{"n_layer": 16, "n_kv_head": 10, "d_mlp": 2560, "activation": "tanh_gelu", "positions": "learned", "attn_scale": 0.125, "init_std_o": 0.0, "init_std_up": 0.0317, "grad_clip": 2.0, "warmup_steps": 200, "schedule": "wsd", "decay_fraction": 1.0, "final_lr_fraction": 0.02, "steps": 5356, "dataset": "wikipedia_en"}
MLP neurons of a small language model. Each row is named by its layer, matrix (up: input weights) and neuron, and shows model dimensions 16-111. Each number is 128 + 24 x the weight over its row's rms, rounded and kept within 0 to 255. Numbers have three digits each.
A block is one neuron, or neurons of one layer that tend to fire together. After each block is what it responds to, as a language model described it from the Wikipedia text at the highest values.

L5.up156:119127144136153099109188107124098107093148140099097188126158111124096142136125139124088137134142132111153133129169107124095121086136119130124092109127129124129152151128114130131124157134153146077120124173136167123162085095103157094166133152143105122131111135090107120142088086136105151114
L5.up1878:124122177136107129136149089128123097149117140085123081162136135140071134115117125132146106126144178137166137139116122127159148114176126129130121136128148135107164134117143164134065094141112077169140149120140096111116117131119141137091112154143149103168096115118082141081128168122145129123
L5.up1912:137088146155129114148144142098178131145119154144112142123145117126135113118157123129091089119081111129115141140132170095127111109099096179159121153118111132145121119114114137150140127141124122045102162120136172131114126122129121155099076087143101136111158105098113092124151126117144105106
L5.up2101:138154129138102121132153116124139172162094141155096121172143119120119136164144126139167144188130156190126131120131130120125109112103147101160116110141094150090139116120063142107112107120151118166138119141122146123113109144129130071162134157166148077142158136126142131123103101112086156166
Description: Prepositions and separators right after a date or time that introduce where something happened, such as at, in, at the, and time colons (2:00).

L5.up851:105111181087151174177120136149095179158094139131108130134112107107142133141164122113113145104139153107112103086113076134134110126103147124139113110135143175111128124126114116111100129156129140141144106140101144118136112113111104137169117093145126169126095141127139104137152147135174115148
L5.up893:094167157167088101131141101126169116121161124107084106097122157104116199118183092134163135131066147111162068101143168128175135112145113132114087121138219146141121110129127122063133134100133205134167129140088100129163096131120141145103116136153106122119140145140116107130118168140156145111
L5.up1870:085101143133116140117101127177121152124134128104142131107151133143125142117148090141133085146133146150089082098103173143115110145091124122118116091118097112175100066131111126091176098124114116135113117123092130098100136110143121113122142123096161149143155132133135111143152124088088089113
L5.up2475:056150167144111102137139126160119138109105107133128089135143126140118125153140140160090133110099131118103114149128151154144107156127168163133053102134103157112100133132128116135084134154079121089121142124107106101167120139097135125124091134106127111131151156108131136149142153108120124118
Description: Short first or second word pieces, usually ending in e, inside names and foreign words, e.g. Se(kona), Ye, G-e-(org), D-e-(utschen), De(hua).

L5.up241:128142212093142114126110181161139121099084069166107105141162166100129150138113107127177089147138127107095123111103119127152134091142120148109122151138120175165154093122133137141138114141111134141158116126103116140194141144088143169139132096056072119143109133152101130123085169139137134136
L5.up1337:127055119102154172135112142143082137123147169110117143079132179118135076099127129151132127156146126124132101129159151093133169103158125115090130137138119109132114143147141164145128123106074116096096148121182148085135082168114121149140113144156135155141147131114111135115135147109095109171
L5.up1667:087120164122116146126198125164140140136098163171110167111103122160126116071130115113129080146165139107131122138117153101122131146096157091111101082079100122157148135136118176161099145083127152078188139146075144087167115100092152104131167098138152141146117142097153148159113086104142153102
L5.up1761:121118125076186161144173146145108211111147087096116106129150102149135102132146116142114130121106089127154125160122164102131116093105158073147184119104120119080183102084153194118129104132119124044145133156130147109122158127094077109154165116138101167106174115159130163144161110131151097150
Description: Word pieces that continue a word begun by a prefix, as in misunder-st-ood, under-c-over, un-t-idy, well-p-reserved; also the second word of fixed phrases such as in other words, by contrast, in turn.

L11.up764:109155156118088098140141101107158118143075139172135127127155149145176123136130129105114065131142140126107090134096167155170171160132157143124101138176131143087116081086083078118108138137153089093171119137072114096128125144143142129118124119104110148156112127150108113099132108131139116103
L11.up1446:101119106156140108118134184153099145111111120165159125143092102156162156111130109139133103131123135167133091129102112131139098088128125162135138090146116137162106163157100139117122136179161164109126108098114132141159191131148145148072122140123190131100108156092113106052150132075125130165
L11.up2114:073109131126183126130176135129139129125158117146109113159154139170162129127136114082087093145148135103145143138128094137164145102161088148177162109088166089148136143121155138091110089109123128101115155088133134151107127089117135165115116118124131125133131120146132117117136088144148148121
L11.up2263:120123077106201116123145096121153130129118144086097132112119132139121129077079122147118097123160144125137091106121163183131129138111113115111157087130105151150157113128158148186121147161108161136131101098120166121126126108126104138108167119120095144153125114120083121131088130147144133150
Description: A lone b or B token that opens a word tokenized into pieces, such as b|espectacled, b|ond, B|ible; occasionally other first fragments like Sch.

L2.up1549:099117137130076177106152146175113158146120172193136125153112171098098106113181106147150050107150131104118145096129139117150144136079112154175119149175114128128124110166094102144153151163148114108139103131117102143088132147129147157131163153100139080162190129095128127157140121162126116128
Description: Short mid-word pieces, mostly the letter e, inside split names, foreign words, URLs and math subscripts, e.g. Alex-e-i, Li K-e-qiang, H_{e-ff}.

L11.up251:118159148170112110134128105101150182127150099173128136134136115129144099154126138145147112125108139128109134148141114122130144115162132148133100138131125149107143109086100106082137069115111084109165112130139154138146139138113139132181126139120148179120071147139113171109090100115145107129
L11.up849:137127152098098145101142143128100128102109119073101116144096162108172146111104157136149153137139112136133144139163105139162135064125139141112164162121109113148177150161166120140111139150148107093066135139131114123097109116124136144114141113135111149117124125145159090159140149155148175141
L11.up1163:120106144117136129126147097097121138129104151097104147098146101137143189127162116164144161122125103135132125142143132142139153115172135136115125078150177125089113160156131131146055098156105124179118122127157127128104119126151102148123126112141096100112103134164165137116149137140118139050
L11.up2048:101122184133124168117109105123117115154142139092088117112099174124150129124159113141128115155114133126110097170145103114104087151121127162124163113173166136123162086130157159126141124142151132117113150097098146125098113127138118127150127104110137138103107135101141104116144103163136154134
Description: Cell separators and punctuation between numbers in stats tables and infoboxes, predicting a small digit (often 0) next, e.g. "| 7 |", "/ (", "–".

L5.up1394:135148123149106119149152107158116128125168143162126109109197174117165135117115109154152147122143132105105089144078134151135112105182139158118135136140098106161117122114161149135111113138141145135128123155141173146127135143131105122140118151113158116161102145064123123139091129111106116124
L5.up1412:134119152097127067136140119133159145178134104121149157109110142163152139071119142124119089151126135106123112100106147136124128081125144137126133095120168104128100134084099113090127124110157095107165106114121163148158158106167113096136145174093051127127128104132093136137124078144130163160
L5.up1621:111105156129132111147110087139137125165177158136140107209107122138128149121156179097115106131107115135168149108136085124174138174124106134130124116106139104185164108096103156185119136107164142147127115130086133133156171156193178145129146137106089127153118158096135157140167136120128169146
L5.up1960:150146114137166141147119122065143123133130096087167108132120112079101085135154082109162110135164140124116121104104095091136115155121146081164155132115159137180096105124158146125117113112164133170125138130111134149155148134104109175114142157116106148151073136103167129109098101099086156111
Description: Infinitive "to" (and similar links like with, can, have) that introduces an upcoming verb, often after a causing or controlling phrase: forcing him to, ordered the helmsman to, in order to.

L11.up735:140121112107135179078106090101155111155156115163109115120127102149056145087154116155140109160124123077087113124143139119151087068152083094134113128089146140119109132085106115136162134179131101065107124132095143155144143133141101126095153136148093141100098114107176114172143114145184154162
L11.up741:138107114112115166163153151108149101115116136158062078123101137130121160138129165065122139124085103114124084098152123094144108119154099153163153092119155116125158136103099120121164122117147106124148173124168102129162132113117140123133130153127117123145080168135128079119129133136123162138
L11.up1564:160164105075153139103129128115095120142098132145115117115130126085137087133108106097128153165110123120113155157150150115164108157106136120135121115148107117143112154140110135150124162105122165156119146137118176095148102063116142107136139135123097135178113149128170062124117146145133179143
L11.up1905:113142092122171100117141165150130129149141154130152129128138140140113110120124150124160153159095149092089096130119119106087127122122104135122132135124106084177111118186118097176118166156145147137108126152139116167143123087128118089138167176129142187103077146164148108119156127117123130143
Description: Concrete noun that ends an indefinite noun phrase, often its final word piece, after a or an plus modifiers, e.g. lantern, program, window, pond.

L2.up406:126092155117139128157107132127195106140111141116174111129158130106184132113132112102124141101088133115114086128134116132090110094131100115141134096147138122128173115103126108116127144089167115123152124109125103068132148132126088094125116088134105178161095128124142124130161130129141164178
Description: The second piece of a set phrase or split word, such as "At one time", "Afterward", "Overall", "was once", "not immediately", plus name fragments like "Hashemi".

L2.up2382:132110114137072114112101130141121151096118108135129158132146114143139162128148137159140144156072147106124164127088123124108101147111060126140140165127114101157106123123089091132148136119156104167125136124168123132131160102175168133093120159091111144119138131127111108132125120166111124123
Description: Final plural suffix pieces completing a noun split across tokens, such as -ers, -ons, -s, -ings (cartoons, papers, droppings), plus whole plurals like areas and lands.

L11.up140:142119132117125134142108158112123103162150121137132116119143139134134106121125123120151149103139134117102136166119075138152133150161209126147095103143155145175096166122127125089136129137121145134117109138114133152155144132110157131100098147106121148085096110121153083161081129161176132140
L11.up313:119109118144133130164110121140111133114163151129129126123156126193127087094097118161093135132117093098058088164108116144109149110138105130128136098118114100155139126106126108142126100123130141075107133141126153104082149123125127087079121141088090185147175096136154149182118133159081116111
L11.up439:136149119131095048129166104139137154175142130126098143145118097146101115072158132140133148156111074138108087136142150091127147094164131126158083097140123133136106152142123115125122116074139098111130111121132106138157165119096130085136140130122077122133092115103114107124103100135139126118
L11.up2096:143118098132083103143146168117132097145129106090131100104126120154169137145148155131100115122166130127123100106114165160131110105122117118127113127139118091107116118096114140085106085100098124132141100113119135138138138098084192160122181161127129066143159117133139102132126149113146120118
Description: Words right before a bare verb in narrative prose: infinitive to, modals, and negated auxiliaries, e.g. decided to, would, does not.

L2.up1560:136123125131146162122115098104067170095102149115123148110145097124144156124135121097102151100149167120099119105121140112134119130156128132155131111080165139133090066140139113142140102151081160123073110138154166112161079172137132110116118123112138113110159175145124108146147100132113163143
Description: Prepositions like at, in, by, from right after a verb (played, took place, based, powered), introducing a named venue, place or agent: "at Ross–Ade Stadium", "powered by".

L2.up2005:098142150121083137161145140127107112167128119151133119106069159130097098141113162084111134149142118130136135132147113155097145107151133122107147095091091133169115141160159127132088132141087120166132125198128113154127070156117145128163132052127124107153107168143124131132123130146141141112
Description: Tokens beginning with h or H, mostly the pronoun he after "that" or a comma, and capital H starting names (Hermann, Hong Kong, Haig).

L5.up133:121087124131133113139108105147123122150152119159085125105160120129131136105160133109135160126145147113119129139171127083125132102105114084073141140116151106137093100145125178144108123107129084159136165091115136143121145116114094156160135133121136109115102108115178139155099102148082141156
L5.up159:098130111118116140137127153126116119141159077088140121093134127115117115102158084163138125139162155079134108154120181127158124161129140119095142100128123127162144100100145136179112116118145132105120169182147131150145174172126148134153126139114132108143161140135134164132133129182105133122
L5.up633:120120137108127092113109095119129146135119118150130118135173138090119109111113104093094114130128117160143135126127095163118131155150195102157123110184119115166093124103123160129124114102148145102103137141119126080137160107120200121125144122095119108131105107076144128132093108140147161155
L5.up1672:113128130177123128173141148164123113163150098111136117155133151114102125164139113108110116126136152156129118170148149126117095164154097126133131157125121131120154142143163132183126117116155098154130140107136204132136126132105091143101134131095088101121150105144132130119111107143087121137
Description: Fires on a lone first letter (mostly h or b) that opens a word split into pieces, e.g. h|ide, -h|aired, b|ed.

L5.up54:164142111084140179122141118106089138141108113128104132070149148118114150131090146119120124131132117165136101167115102147159131145098162165133145148103113117109060118124098093152104053135119155126113129135109151109119120122152148108129075123139156168137117138134122138147127115134116147131
L5.up1021:115158072141069178121095115107176119129134100182100102159129118129140129129126130150124115146133136135157119133104131131128128135164106134141112117125099159139108130158103099131137120142128145097146103133099182125135101119108100114114094073132179155113149150099111130135171116150145095103
L5.up1397:094151123134131105138100123090172118123120130112180124121136130126118137127164126129123140113101135138112167137137112104152159187091149130143099138128118130103086114108118165133104103058129105136130123144135121150131103102064119160066127137109093099111121145169108128128131118102122108159
L5.up1950:139150092153156150142109134078127133080111155109140131162123153108106114138176118097149125179149131127096124128171175125143107108132133138146159115112118120108112147112127115135125169140087102124142092116096086129148096136096140100152100108119144122108068140116076110164132108092128147138
Description: Separators and digits in sports statistics tables, mostly " | " or "; " right after a 0 (e.g. 1 | 0 | 0, 27; 4; 0; 0), plus scattered mid-word pieces.

L5.up31:144129092141093123155105160115170160127163142143130124144125105128118098105167144125136150128118090123074108109118131154120137130140148131101117116141124093142116132126095160115175119113121116157108127082161120109108167088150094135129123154121162145128097121147123090151151158171094110127
L5.up965:115125119113115160131133133127146148145124137095161101113143108105120123161129106114106127095156137126110115160116112112129133169162134155148100154174098071092116152132134088169090111108116157104080107110125117139146154085111084148130135127136125143143158113138118134165130150164100119119
L5.up1228:076132076125098138131096157182144116142110106100153167136100131128135132133171118095150127100125152128099126138111152132153134185166108104160164149135129092146121157073119109138127153163133141123118161125146133162123172161079116090156187104135144120137163153078130127144157152087085146134
L5.up1531:101136114142115136159102138132112113115138151102174149131117146131121131103145129116138161135111109089108133155157183097115118151124144138143113149134143054098126162102084124189113149137111141106109133104131142131119161135156113097127111156149129142138076109106178097140095142157137106142
Description: Final sub-word piece that completes a predictable noun, usually ending a phrase, e.g. dis-abilities, Legisl-ature, rel-atives, rank-ings, machin-ery, brig-ade; also whole predictable phrase-final nouns such as Germany, Stars and room.

L11.up330:170068104102115143144165132132119130157087097135127177134150188156119124101110102177145104112155098138117119120101100111119119141137165197137130128116151125159148105164082138155129124156155149143151133098161080116139141125134151134140103144121167177141126138128138120102119146145121113141
L11.up2061:097132156093190158100089146110124184127130175137151111128124114109094107117137143131169112151128125138148092122132141140181146085136133134113156141139105151129107070140132138112129165127138151099108154093076093117159097143139156128187195118159113121135121106132126107126110132110161151146
L11.up2202:136115151131151163115092115162161088163144139160156116154100091148154128131139110160111125129118175096118094152115158125152150085106115191143176118090116154123110090135106119138119105121103170113100170185114099145134124126114126176110075113144096115162177113090116149145109126136115110150
L11.up2237:121129142083134140119078146117115143128149160119126112147126169136146104162160096149151155138151155141074128088100066087135123130134134120111133145119158126142131140110153138164138119118136141115117111182143123123107104117107132127126142143176199198124106145113169151167121132149116098130
Description: Short opening fragments of rare, split words, mostly names, such as Le in Leipzig, Ge in Geertz, Ne in Nehantic, e in eigenvalues.

L11.up4:144120108101118138149132168100115181149123174118116091141143125122145133153140112132100142149121088097146075107168138115115114121125103088140120094191105103163160147113134119120138171094123160164110147151108158106160194124099171118125119095113108097120109090068104182131124118173137127152
L11.up380:138106123094154086138145120141086128138165145149135093150144116064154085152129145119134152183144137135104139091101167124158121123105102129163143132151118173118132115113111157121128161113134113130130134113110115083135171138126118163072109133104133064151135153106113120159128146106114105106
L11.up481:116119101110131113093143122132103125076137172166129099145155153094128134147138164084123104136076073110130130157091177082121154100139141110116142118190106149171118141145139151123160124101118092137137161134111152115134127146110111178146068124095118106104137133134095100156136110125151137115
L11.up2039:117135085170102171149166089143107141096137136122148095122162150142142175134121128104122117120150143180133117149118173166112154148147097161151143079113106083109117163150119130142139117090123122150131124122080205167132145122089138105111142135071128122126120110126137150147140139113130121129
Description: Separators inside multi-part numbers in tables and lists, mainly time colons and decimal points, e.g. track length 11:45, race time 9:24.48, coordinate 119°54′01″.

L2.up1350:106155103089079106128142138131093137147100160097139146110127174135116111128131132150133164127160194068119121103144155128124104130084114165088121135146109124158096109132163141088117097129135104133119158099092132113165157110107152150149138155145112075121115117136152109131111103136097132133
Description: Pipe or semicolon separators and numbers partway through rows of sports statistics tables, such as goals columns, curling linescores and team standings.